From a checkpoint of a small transformer trained on Wikipedia.
Architecture: no biases in attention or MLP, untied embeddings.
Training: a variant of Muon for these matrices, 793M tokens, 8722 steps.
MLP neurons of a small language model. Each row is named by its layer, matrix (up: input weights) and neuron, and shows model dimensions 0-169. Each number is 500 + 40 x the weight over its row's rms, rounded and kept within 0 to 999. Numbers have three digits each.
A block is one neuron, or neurons of one layer that tend to fire together. After each block is what it responds to, as a language model described it from the Wikipedia text at the highest values.

L6.up228:490462473473487453465541517507433533460562491456537551421528489553445554525415522504471481504507528537496454554487488457502480496498474518514496575456477487525468478547537490560483512516551482460482524537502479544443482443543545505481450480445445516491499571466527476489476471500576426507556490416579572512522550585567513496421585554544514473456519472489490548549522493533494455509497513438482453581413485476459487448529466517495441459431447526467506552469510562491482532532519562559484473508472476511573553491
L6.up296:491565521504527473509484457481465631559459495448480490509457532497469483493530513444480518451520570506478421426541508567540494434542450429616437471492547480521420526516515461470536493556569416545451519571411469540481504492474586448521475483582526544487480518470510448468459534497523538571514483434456510461465513500526471472598533529567490476508524456496531561454521461555486447535504488489538508563527490531561506499519476489492510522579496518542516535485564548483560486492471521458501466477484464511490413510
L6.up756:492478497493514499522457557428514604502502485482515514526525585437545516489465578482578496520494436604455531460554517492471539502460424554476507549531521535481422533446451524517489529420549466487520453492394558517512513425489525475440497437491518514513559456520504482534576542504520541476514576530523474535498523466542455510491532490565438521506504602463496467506528483509537504489489540515574443512523502536545522541478498505437452484465522504492564522451484510485537558498561518487529532487473518430542568547
L6.up870:521513447450475450447454491495506510503486399456445571498509549471531506547488503515504484482475506466508479510462578567539477541478524484527461571503538474493458511491502516563477511506569452483473457451486516564509533468462504453488500408530492392512546507560427516492552490493560547543416455436467498529514492426483481553600559570566441550520493546585526507533490499567496563519576539479432451540522450484552528594513507489483399442498534547471434425555498539499517520491521484439459478499490451562521490508
L6.up1146:532480508488506562481512564553575504455509490477443544570476510434512456519497538477450498571507489482455532547464469466461431543466461462449497537480495521486448434542551506513495509466513500464475511520507585474517498554522514400554551475530462521461553544546462590491470533526581574553473487496474554539519494519564463465506467485512488502507412450395501473524428535494452532532440417435492463512534500491549516436417473509467502456583520568510504614569454439482582513393559429431532537473534499569484497543
L6.up1504:490511468457530458517472453542545437495483441509480515512485524452427436632543516506510475538495522494460473600531555447460504491612415447485560551563516490504498489509513455534490501516444529492518524499549494502571498502447420572523565490490498479511523487523458488492526502517552564544500514542497470485549425486494446501569463517463484471493512491491470503424491516463489474488535511507522434437463458526545501548491573462510486467514512530493532465491465461531506516554473491438544491456524425532441526494
L6.up1737:482459517476533506495538500500472510525471457563499505498481571420538526472459505494510556531494505511528509524531457516452482505470503515466489491461520527420542528537511525486440467426514511528514488486499514552527521468551541498504456460510483459522551468563452492468463497446463446506493554410461502576541527509559382482501567553538391544519456506525582464498431551453507510570523495562584494515479482519465538492473502422518498496474506647472473458497487476500540398437619487503534530518516489493569469506
L6.up1871:436496505474523529492512525438487498480514469490440558461493573487547505509457499571519486495467511530574411556510535543537457522500515523539514552474455552526513518504526487417453526476490490532483459553564496553521547509463443517490508463470517496484554443513462557503508547496477590443449505530502547541478571472476484491556616498475434501460513469451448453474465524543565550484495539504542456524509450476551558505459552484398463489507536526448579496552534585544512476451532519503564464482440527497472499470
Responds to: Quantity and portion nouns

L10.up196:514578487439477486559481425456521533456595526476517588478542562359508492560578499457472434508550465501470486480589517550506552467455475485469445455584549460483479497486567542522522497463519531491523499527458533488389550446512496511412513484467531481473564488576477473504451506479542480476532509457545545465507556598454515470532489461446470456497470504514441513461482505455492514491481479461523474520497449529536466502426498567607534503445468464504413486490548460526563497493577469492483536480445589480541500531
L10.up824:526507536454565484507486531436464501419472509469448509544526564357483506496539441523473410489456487463469543500396541520478496606528516504489466466503483426526506507546534508521464486510540542473465518440497526546510480523562392513537472447518532433463494485481504506522461443552480500454446496520515484433492527555466560503476530516527494437546509497524457523425476527519502579486485526528502508437557510506537525527527516553521503461494561491434480458491473457494552447504626504532555553500486469470491467490
Responds to: Short mid-word fragments

L5.up124:461478499510489501444459540522480487496543448563480499451459437500552483544458547515493578498537549559488437466458526592550549505528458552495482524514532483506565432545446510542515543500535491518497500484503499541495558492456506565528527540539466485482551593530442514467446539552509538518488419500504484513436408562508523498435513503490505437408490470526507560448498546493491495443508474478590520582504481493502522546591456574519403430460503562489534441565494491447456566459533547493540414534490410490520478468
L5.up390:515461471495562443513510477542504437476483531586543485436529560496519503500565527530482571505547517492473508471487616504531406427492495564476505494530523483512567429441446527498535499467545541492499438477512560504521545571550502446430455510518511499504514532496437524554462573538442539496546539504502500432500537530545494471516534564511565446466528498505523506471542536490510494498531463553474548538554580500405503546524530586507564520429532480517537469462466533489462544489499533467526553445472442511501501492
L5.up829:525498531487507540524549454462529409417413503531483552552483542494525477509502534508511460544494500461449445548499480445492503475460532543550482503519518498513533547476585476514504530478488514483516579519483489541546435554434512474494530549511446449478585511530452450506501508484517518524599505524512496502505512527461504461601570501518484469530470474553482506510437558496480462503544514515493447518554535520507506418423470556502491500565512492548554502530435473490467555523526565457541457474488451542558486495
L5.up1576:514494441552538500459514463545464490423554476499509565564476531523530525490491461555489562445524495525504422543475466519480474488546466476510427537483501491481479452464537525518467552562494463527404510522463457496509440504475517409524481473519499544559503506524529485424436543514487544534499462518481564517540489492451389498460538445500447422438509507433501524580489524462491531487455465571467528510533434453498544438502590499563479507502455504494547470588446447551459527546535470476542503498470470496504488490
Responds to: Collective quantity nouns

L5.up260:530510490550504466506491458436492468496505591484509481487532479445525475515571520521552530506562499460495494515512486516569543476533462497498458466437427433498451476568460455524494428456480512406528503456485516482465523522557415432511461469486525409525494494501507468541479501556509511461534513468509488483469461537486551500549496517510455548579521503480485535503547494564454487468570492536491605457579507540502433478515500532523424470468488451460540473450535481521532472462531539509481486465484446472567492563
L5.up893:559475497515523450519503417492492443539547495465500502461465515494491493499518451549501448487454557557449465497438560488493527514557509454509491600512555538492472522491515498587471537525454550416514466484551487452455419506500498486548480531529557430495504388479479458447506527528546455468523479482561424556431510470529530440432498543524518610563476519500521520467575556472478484540585467489471505481508535536443539530413518420614534443492521465423540535510526505468526585459474487481476524512515521465563429536
L5.up1676:452500497476474482465425503534528486548490491474514561549506571523489501532527452541520540608569473502470490495492546462474553428494444521503492527457470534486492517578508453480486485456478485485431448492541500516472477553480521457470478540532448449486474443525425431550530488522487502539559437452487438510502411480508540438445455494521480514554463521519443497446388542507476532485517468604489534501497594415559537446486502510539526458522438471496532439474442521442496446454546479551595459458485456518435497513
L5.up1893:426556446508470519532419499471508460576472514574501467545496528533492599447514510544471588513457467455495480535537515469558500495522496462509540506506441516456488534538474515534447517594521528530458462553472514498544482453500534517508501493395579413496426451523475474482548454496486546473469466533563438473473473540472500511545535524450508534555491541496443500475505546432524555501487467579530565434513576438455516495444464509536467503445505482499390533422501551555528508498546499457487484485479465524532490455
Responds to: Units after numbers

L5.up17:530568509511461468449559535499451549471451492610464488493527450497538515475482517495555505519475439537459524569489479458510464508515506525536502476500471454505523563492550525501518501485501440478533453582511424551501492406483464467466540506447529551447514434498552524563426462528480460552516451511529517528479551469499511466492523493521467518554496502556509492508448475548539477450489544563530449449490474533514436464486522568510501444534555454437477531541545463529458484473472467484473549484503568522531444563
L5.up55:492547484558434526523540525486580497461551556573581505483552466478594470484489469592529561581454440547530510507516458521500523474447518521464570508465492531471487538512524481480512589480438486540434501526565542488491571506460555482470472481529541491532517467547529545484454585488528515494566454568539462536492533465502503502525515539487493548473518466474556487475456567465535480480458522489458463536502540547558482424421469543469477455489490455469419522506481538534467488467526554532423523540472444449445474552
L5.up251:503579520541503486540505464456445526478452494479447497406508484526505518505531527474478483526481414549503547544561520424583539467508520495454540530507500510468487534514456537518544501518474437443509468492481428543487462479524443472460485472489547492520524551512489567486445538539445539538549501478584485493472497472519530462525515512544509486478532532478505526505475553521434520498582483514546513472478534483501509470522545526468500486502514529461523484497496478472461500540569528480448467525504556531524526507
L5.up1810:460556554532413499481474545531435501485473442532457521510520479439509566452519563438522513531467509538569524462595422432501512517483481463470493488564535440512466476474540477538512498514488462553449470444510559533443423477444534485529509515511481476470484523549532569490491466448555474479521521485485517463535502437550540445476490433533508498459414482520491476514505520519500510511569455534581559478491492519464478545518532569521437426501536499556459488574444526505513526525559519509415530546521491496457463556
Responds to: Proper name endings

L5.up62:468487589467535445593480549428477500621425497501507455512596537534502525489506421442518509537460453496511529523525511494531459560505546526530462546560476520431453430552543528459476496477548503447491483528487468614472528483567545496479491473480467506502502439567520537479521471527476488510564499459534467438456602568460429413476486468521456472502499485530456478420448513486432498397545465540536521466452530524597513472492572468546520454540468464538505501480540494471438510499567562389498513447542440507481445497
L5.up461:488472564504526526513510472505473530547469461573526516563552482486510533530524467453528479490458537489542483497483528513446516552527546381513583495538509498458461458475526505512471542506527503511485465517481496590501513545489539460489376508466490551471547532545542525525517396466452478545503537482468551520435564523481477499459530532501510513527546535517470536447468497523498543541509517467575572465438524501535537518471546511582517421529473464543561455521491477504448496597517563453529518523490513491489520493
L5.up573:452528566511502502610530512503490489529434469484473449467511495489501531512491462440473518486508518481506469527524511470494518453499533502502558457435497385409497505509480450513453515495448523549465470582578457533516499446464530388493547490478479532534500492488477491516488446498459468495527503500512533460428521593534521499520510579484492440425548501424445519507556565516497518482522500550498556494445511444525510565519517432556476446495606490509513559494502520508549426549490505537489514451522468548498518555
L5.up1242:579462486518526443558564545486546389550502508507523536577455520491534530511502503478536497493509546574485482557478510511532520579487505464496544523524524490577493507527452426489539493575542491486469509479460556527458525470534458520543515471439459587534479466450507571483453456467503475449544506487503485458517498517527480587489539464496481443511512501504470453497447519591457525524533473496476525483472588495505525445490592505559479514465406504461472473504473453529432536508572532473513540492509499495535467528
Responds to: Mid-acronym capital letters

L6.up194:479519462566489436483439496500453502533489521485511487536489556481553523502522427468446492512485508477480551527546515521536452497535499527450447506452537488498527495494494618516497489508501467508495471494548496530483451454540486521555512470492446555506541459536507457465501478512464489538535538526536448517418497533500496457554497512477495574603509491529507537500515561517480501471506523522532562489539510478557478447483500522540369513472507538473536479515493466496524509466499517564492507483495524488471546529
L6.up717:502503493457532552517546439477510494515516491442507519454443454491515485461460443523514502506504509447511527490468457528439461490487499464564507531490527575417519507513553463466514545482550489513519553503478561541485489475538477468531560487514572504430449432503500472575510511591461474534531488495449439490467450451518506440575431577537526512483549537536453547512510551576480508470583500510430501437537553434535480495504521484497426480546492454490519591497526517470387502517510505541443471491436423546503492518
L6.up884:595450565430504593484462451474411459573524528509548443456466509474513553449537552558528503470473461442544459548526497486495608459499449500506482444486456531475527455477523503510487481446480505406512471450516513494501544526490471445473478514480487512504454549513493488557546532562529459473535525541521489567509526418473479464520561451527515467559532596487511506522534522537492459507487497478512505455521549419506560449514489447489456495443422449594482474498512468456497469426555540518515450511492523551550498507
L6.up1133:472543440546505434534444454493466500558462492496482478471501504538516494494479490530506593493549520522487469456536486510428482485514498534528523422544511513432568581500548565542512483521446428567525445476528428502409511559498484456484507489508534525550544464445443442505574495548573516423563499505460500439532522494453511438456440472460469448462502528548489479500535553500444430473464465537562481472539504492502529491442464475479499586459492501480504538514542420453474473463553453522518532482499563511546511504
L6.up1355:506462459542468544446484560523512517501486506501509478390512465558571474522501500505507514535495473491522511509465487490501500502532514495491482448484492546517503491492489507547522472458400472515508579500511489501561420480528507494407467484460413488515486472460508537521475476540600499519493475458495469468442463473531479507535523451519558499391511492431549505425564480504478479514541528489440541568448485511435499516501537506521563444463454529480499476501559462502548480485508532516439565541426487469512495540
L6.up1512:437462526567506515506530477530460577511591477450551450501487543526523490477574563448527498500506515414504607559486546497471460527477451549499564435533574478560560467431479479559517501522478484525556478516442557503428494452465567499480519468451503479520470464537464479467494497454513537589474499509530500486432504596532456499475537483549445548465507515483477470450460497534514500505486481427479521505564461505499466551486503495491519474418501497508485539461561490561546438526483526509501519516502525558494431553
L6.up1552:470559453455456513484449447453538527466613561557518504444543496471450477490503456455556542483461537483552520416443530527370506499535509543526490551514586486535512500558469557529511537564438493537436539519469500488408454462540474457530534423440505514458431519501492484551504552541451509513615446484529505460500557560527461512505517425497506474468459536415522483534543496467483449498522549494528519490483447490509546451431496510470455536470500474478549439483555469537540503530550547485494452547514514533538540489
L6.up1959:518451472489472526528519516595454511451545562545447536486520464460494463440532527411518481440512520447461537498538438524517486410467482505533527407509467502545516388447445583568540486545601484521512486426521554558503479471537552491505486548416511512490474488461449495465494511493515510470578538471508493553471472498527436477452546502496547519456565497488526486491485476571519509518471480435542592447483468547477484416443470476483498446423441480494415566475482508524527500509475498497419465543544499544527455557
Responds to: Post-number units and delimiters

L6.up135:431507537516487504498545550574517535533467504617531524557493531497539503405587501587527524516548516509517561507506466564483471560473579482513546468477461510488467533493496509463466509442519506452535568466443467502459592453463550412513530466493514498464506462501521561521459556525488487488652429517500416543504508443475549490525529475459557483511513491553483542464490607547493513541530475510555469471399507568524541464483541540539521564519464454522473470501481505458521506562521448514571514458416496503462471527
L6.up358:485524484477454435451511508440435527469519463411486561506439515519468520516568457480500486476558457484530471472567588565507540526517479533485524513461511489471491473526468485501504484570515512465474511523522467468565380503490532470537520486481481475413561502491457497462560497426534506446490529420457529510443521524562522503469438486469491530456489443478476542536494492553473505470483536523510507487475436465560538498463497445549428511487524478512540496579435511560460434571456464505444507552538490590470479468
L6.up597:434498499486538464463543560389505538443497520480437529451507478469496527465503498474543465527576531526619498490508528591475514468497519456496466492499566514443504537490474466507513501498515552479510440567498468532529508490516584492537544461525505539514522500448500556488554539490508486474468525479481459444478457567527513469517572444550510482512443479475384552496513474503455509455471517462529508476477563508531482539474476459516468521485624415518496519488503472565492407503484535516442439533486539495519493498
L6.up650:516513516562477518489473463509420449503511486493513511551423506551473543469544484479483520486490452453554510531525559548518483485456499560478512510513491460519565493471483537452497509474484451424527432457485579496481492435474505555482517451453492490487487510471476515592430522456509454503467468528512504557507518563456514468453455536495481457525537503504478550522527550524552472474578479556602505544515433494444518488606490496452426558576553463518517478532529486439530506563509534507548570472514557511463548518
L6.up866:462552547505468513544499547473455554546534514460523470475547539500410557513570391504556556474453473519488451570511526501516503508565506502441506556509515465524504418466491505538525513460459493534488431524521498523533524531443563425483456515523496510461466475474461471484525490408477471564491447538453425534449480513475543486482508575495481481505542447467515486489522486514459490533468515466523536470451466581562514513487569502502521532542452496540638452535514442517449437530486479409490495565568501575468477521
L6.up1413:497454452412485490494529476564511509535498530504415525534526494479525516409530507589525404538455483550521473459570522540534514522509499538440518514446523468455520409533482543532405440538495537502452463507513548512474490426478507435529483418456528493386481445500531500502481459452471498517565502457511483500400534464553453489422470542521507549536554571416545504488496459536514480542512453481491445554543476483502488512524544462553487465533506532477498470469480618494473502511554449548525549494425505513581416527
L6.up1456:497513501517514566517534538579479538491596495509420531514594498522487532457544516491471442511532509479507477525502471496481465525433507458513479526495571514466463537463513487517490469584447449422545511535541547494575591476553466422466385418524487527572510492541531496564518496511524479402542493442501486485472561470533473550514462496567538470455444499510584505469450547495475438566580465545564511505476490523474525519472493517503532501550563383525381514476519511424494567485516536552440522484519411466515465569
L6.up1464:485511429548463481468521487491424487466490510554447556473542518426460525446599528513487446566522481512538456501481512475527560497521532505505484541528482455476443515579497486549472458460493470545456485528491543501525536490482554479531467439484517480573483445555476527557511458405435535472558531518469479478446542403480527507525467477504543467491520494532471478546520557486477512440513563506546453527548436446524492533534529524496573500528512502523545500590550561464518463569459432504522489516571478512476513601
Responds to: Final word-piece completions

L6.up15:489508497528499507523461536527510511494448521489430562485570502500529493485495531523552457480403510403532465452481500493521538387504486485490444440480473431475456491489489454501477554489459388486511481473504509477531495571469520467481472423516467489483547578538497488524597564529423574445464537507534480520490473522515486546565524549512472506527469505457499509522435495480471498483517495551510498523535562455483514455487473551519566493421507558579489444583571549541430392465613530436517502537473517519508505462
L6.up16:460421498458486552540412509486534469568521535503512487561432503551469463464489495509481518426573462523581461501486456462463467494464469455507529494483573483519492480498447395496503533453551531543469526548516544550462436585500467485475553470564489509485495467457509477539442569493463523449464523496576506463523548584450473476498516468526528484487549576528428515472439527487543435464549481541521565514519511458465509473501489571564526382435515499483497468532497514520462614466522557496472402424546498527425522468
L6.up258:441535547466519489530463487483512473472547519501445469569565496494503458514509483533516389523446435480538499431516520575526469477496497505453543481537450466507506526507469484457497483509463527549567463516547564575503520570462519560457509535489517407431582488393505428562511596457589532540495495573549620563549494549486512432470431527510531497515529552495512519502414479489510475475583517508505490487527478487543498506456459574647428568543527464503481540457561482487480506526517480528526548469491531492471482413
L6.up481:498490487579449539541480502452565488528506453501522496531424530515441510518468557495473554436497527428505450493513453517539467522450509464495543523525476502476444457548428437518521514495486550541502477494561516567462442517482476547436432496446485500485492503479539515463509510511484471538462510468539535524539460508521431566513486460481539550503500535496594483522432544502445504546529463507490549491515559475534494549519565507573443495473460534534496501532462601508540424491484528550552509505544470471462439518
L6.up1124:515496587467531485557480517452575533533523494472459581523460511452531436503453560491487537539508534543520432486510484509538497508507441525554492430562527459448458483442455489498464382458475482482465477471467527571438538569550568528447503604532515488488453573450464443461488481484477476467569538536496489486463557531447531468488484504493550512572473504490499539615471519553526480442503442498460510537609515485441483490442603512520483504512445539499529558485506500497614469572454500483551440501528536496506517418
L6.up1175:496456557478481509524514518506492465449581518555494473546506522539446540543490437556522474563379465542484445370542528502555442547408451531504540540510574458467480490425488445536484629474525519525520446425529537518456507518526531567517434497518480517509465472438476477520521483457464481471470520558512488435524489508528482584521537491539430408522486437491486433506478480572502511517512465596505473575512530433510444515443443473514488464498594451482487503507536521424511556492511568499516458540548552459556443526
L6.up1511:504458463522519539518474504549431482494474519510516485544494499512473541494524531487522524518563415545526521484520469512493484487476574497474518501492438533497538553555575502540498483518513488459500460461514513576438445543476525499449483503573454459521515557558453518467451551477476477468460570525503524545439487596532491452470566508547464485453485469551523514518446536494535475489485479433520516442510462588474531514513424553471428538512490486474482480481503524552508463533505577542472465461532468510495532492
L6.up1572:509472497537561578468510526479501412514526485526527502444504516539510497618529473471480505545489484479544538455528576545517443566438519472497454494437518551509543477425427445457573540524479550430493524485557422488545471498515534477553485497546482467536550490509495502418465530492462541469501498491511493445472410495539484457425477500500450525502511601518491544431499480489447547505489514446534419553412479505488494457536552517470497466510543532551493561542490528522506468546456509528502481554527577519536549423
Responds to: Second piece after initial

L5.up382:445532558540503519467431574453542493504469495500489511473462492606531495456474497480496497490505518454501442428541501459486437500451550486441502508476502458458458568530425477544499517489529518441542503498481550586520503547469452504571503424502538441521502500555517431471411508507455569499490473505512502481434514500479515434558481530525556445410430512520507480507499517479493458524483467532476562484506495502495524427473511549542463518396494477432498550567491477537545477457515475542540492546493543451440459521
L5.up479:419520531497501550477442519400529585452454502494436562501529551541524529470449529490539493496518539462490475460448459483506528499437399529522513511504490527524509539501582522519460497475485508527534509475543552538557470478502525524499439460539538392490493480527482455481570479523478515529525520395571535514517528493500520503560519488497486501467470574474536506481451515520500635498541507553508526448496509483452502504533442547510526477479555535515599546516491542507482507519472578542443492528560521524492516471
L5.up587:499506432467484511513466559431512507531497493479558545530510518586566522506465454508507548452514421515520397524542502454566464481500575502472524523544416612498454549452441454511594555426531520471534537576482541525497538436501510458521411588466490515548471549497481505499513471455458462504498548513549508460537483452504509529581488431495459457518457435469528467471503459471493514433462463507466520510385495478551438487479529486495468511547446506469506465490547542513456516478510549571507518546542427502609477517
L5.up1964:501511434489466570499517467534482510553548509530443579574491503543504496535497486558519484461451453500487460463532469492507539581539485504524557506456461478505425566523531487514482511441448495472542488510502513555480517513610452529474498479526547510502525465498496445455460528483468490504495533487658516491468479500469496510475444412538482503475500500520513533515519484495434557541595513530532472477463502513481484514437472564522539452522486489448496560531531514406479456555500505568494478508488459527526526493
Responds to: Proper-noun second pieces

L10.up380:475485545503510528429489469510646481492531450565528524480455472486450426509490459475461504424497458477464494448537487514519520412506529467475471481524534517428427520443466552562506460449529481472444434560436516515499491485514513517463532474486487522525472508465484548434509461414451498527457541469472457506491550524469508523461518603538559492512495523563474437546523511556521522573506531537453495497438491423501435471473516540500535466516516515454581589495504521531484503489504513558551471451478477487489505498
L10.up865:506455487472472498474504536476564562522461484495524483521501503514498544499474485520490487499538461488539453473523534446521499515467477432544495515530524578474497465476491523512477489453517549518516484493427549505547413411505441524542503471542540442487445479440555523471579504489506503515471410476509510465484506505458477410489479474484486464445414568514513441514507517510502454526561498477506500551504522510516458450524491580560466509523529476538500612449526488460493471445579525509491469535429558498503478452
Responds to: Inside multiword names

L6.up57:538554449519527492403468548541545480526478428478490475535494516452452417498506564468514483478451486437564458525570490549513514457458632531528517484518547481546527477498473497490444505478510453501509595542535558539502503480500554518480531523597455463508492478460460502501488463560580453562584473507509570441404500489536514490498531545568508433521447417521489497504573457540502606511465547504517557561462527436484455480474442485533479475467526554583465496449566531484447514497496536529469483480524526502557534543
L6.up680:516507521589476512489492561497573445472460420470469537514489511575527527509501468443437565589516438460502437458518560469520444520439499467519492507430500455510459513533529450470433527493506542485463536461477449507446424425522527499530495486525473474531501502466527463496483501460496544395588521470538524489440493473452504450527508467538595491413498523477525475510571572573484511507524459433455517494482534528500425422473500514449503484542507499533511569520547494493525503446474538491485485502580511520508531503
L6.up947:555456533503517538497456596469498497483471491442511467465576500493554557528521555464499462563567498454439508481448424572490521494491487493499508534502521505455498561438461551545372490481498578509501502562504466529484486517509449489541439456508467499568555488539575535509491500468465464525519521456483497484474458477503457480451502530535488508482500544487446588467451475478455556536528456538579540539426488511413380445486515486524476533431489523468441537536526524535517507519512504500581431459538448501500447432
L6.up1127:525490509487447478528460470511469500438430442550481482498510554550468519607554491535541486560515439504489489483502555460527493514494567511501488452433489499439476486472381561445469459507492560566504493562466453528453536486462559478471475480482406509551481448586532543466528442477450536509496535463559528539505511489494435470502469446500493474507517459534446446482516416534381526459538569560511478451413523551502501418525396463521470514514521478488470495462545475492547498482506496462505521537561505526439474531
L6.up1196:530461478603487468488514496530554510536497539441456482499483470571494419479484460521571513471466499534492512480499502460435513486496538445385472524565526469458442525464559539497544525515605479497448539571467490497515494515420507406468466564485506521512524547546555478520515508530449495484512428462566501483451431444545515484438541486531536460522449529566394558533456504469549471450558543509417493494474558508546535492502471504501581500511489473568541473487524523526546484516467437550485481547469502469471522526
L6.up1615:491477565421407501510469544464535509583500583509489510450538508500552509464477470534559473531496479470502537491530446513500511490503493520522487539546528499513493440559478465487501435478484522475445457533514520497478510556547541471508490515501445485444476483461517574482584480533519527510502494475523417497499524555484486406476501456498549519544536482439495523462474595520427515496512470512520548418453513446580532548462535472490505464456461494566524471421530574541423502489546621517476494485495474509482488518
L6.up1685:531426508562476442503435485514501534525432446483515524518469465503494489570457483462485531512507537479494455518497536540512578525555516491472443515477552498496550520493489550482503465477512447476563510487507447542504493500480534485482520470551509549542491423514558476398485626461538499428508484510510495475476510511467434483512474463527594516574481510523515486590515539519465466482491558506472498539505530556545493448543465465461588528550469560539588513452529427495404485532512478476457492499515496431490509523
L6.up1799:509460548544516506515483515471580443587487449472515538491529526457461590510543534498466470498496533500500531492462493554487541519503538495433519492472544494505515476449471558492433550435434454529535496491584462508503474510550499483531487491494595464484530531442477458535415448445561511472458468478488487529384494456520502408509518465448468446477458490516517542493447555501446512476500488570501489457466591562568525499502573484493506550543513470455521510550600516483506458459442519510384462460444574432495434509
Responds to: Acronym and name endings

L10.up1069:418516541504469506496512454513565492542549509527424443473494524539378547459502437491507516521545495474507512531506502459440463552472508513499565535524480470471432464515483477474420509541458497448483453478478486490522479483464543478472486481509494486513527424483563501400481445552543451502502515533491503527471454478470451490521448544542515496463426447514517524513536480433567516459504484434523527512501533437563468436461547542591544475596530498547527539534549583494486499469432509538490563553585553467497508504
L10.up1811:504521501525511568478473477506499432488459432483443467513512518512624487569598498467553513543466497477493478529609472492547530473486502505495558522549541485535575482522468482486576461484492485517529517520514478506542555540469569474522454528466454543516502509489566448497460482441521474461497543540435451480474447444471478481603455548532501547441535514501464557528559469461552547450557484530465494440501412503523518471438471523538488471556547433463461479500431603497494441518567468548453505491449476480468481543
Responds to: Repeated name continuations

L10.up1422:542522518433489482490483440507472537513460487481520607478499557452562475506494494556526499520530493493478534505520480520531482508530543518492452532464510547452512490566516446503527511507493455460490420528498545503428540426486554463470503441485535559509534486479439482505434430462433511514533554529494523522461511553551488567491525544522500531482500427542514428498463457516425495497492536412496484567484453586483548470472524515473521538530475522585554379501549449498472487393532450462500472531444458466488483479
L10.up1970:503442497468475474391511385473403510486509496505520556537562488543461537455532461496500505551549455498488475588523469515480552473492441458521461570503461524531504491517518493412484523481524427514492542520550512509413558492435489448500488431541543572509512546517487468520479469439500506464460503477482452477542495515480492481519473538518494475461536467542488461462474587445514471574511559429463575544572516533544505478505497428502537564553559493548581562516493512547496531501578509476492566492488508479443505548
Responds to: Word-initial F in titles

L10.up1525:502508610501455485476527481523476546502503528499527520474518546485451539501505552474544512550549498482447496472465591543476516476529505514451501487590557485584445495504512542576519570523496512442530468484519501537588555468535494527483540479548491521493510557507486498445575554548541500445526441548483504426616530471463469503570508472470541526396492464522504482540482449579529518502532524453496497545531489551393449519544477517441587487525488502549503536493519581510493519446545545523419488485517508496442458524
L10.up1732:484469529484518443526482505490488542494525593529524478461412615502457581560534591520523492478504522513487452455487502540472516443531461549471520438496595557561515525440519508480533493528476452516550488447512544552504542567499486520497493533540542484469457496540454486467487550561556481456479576546438488502551506523505530502525544475447529484435573580561507533500441467489538556416515466461526455488561454530515522467483509548498602500574481430454463512523532493509458508416479549539488496529477496564450436492
Responds to: Table row-closing pipe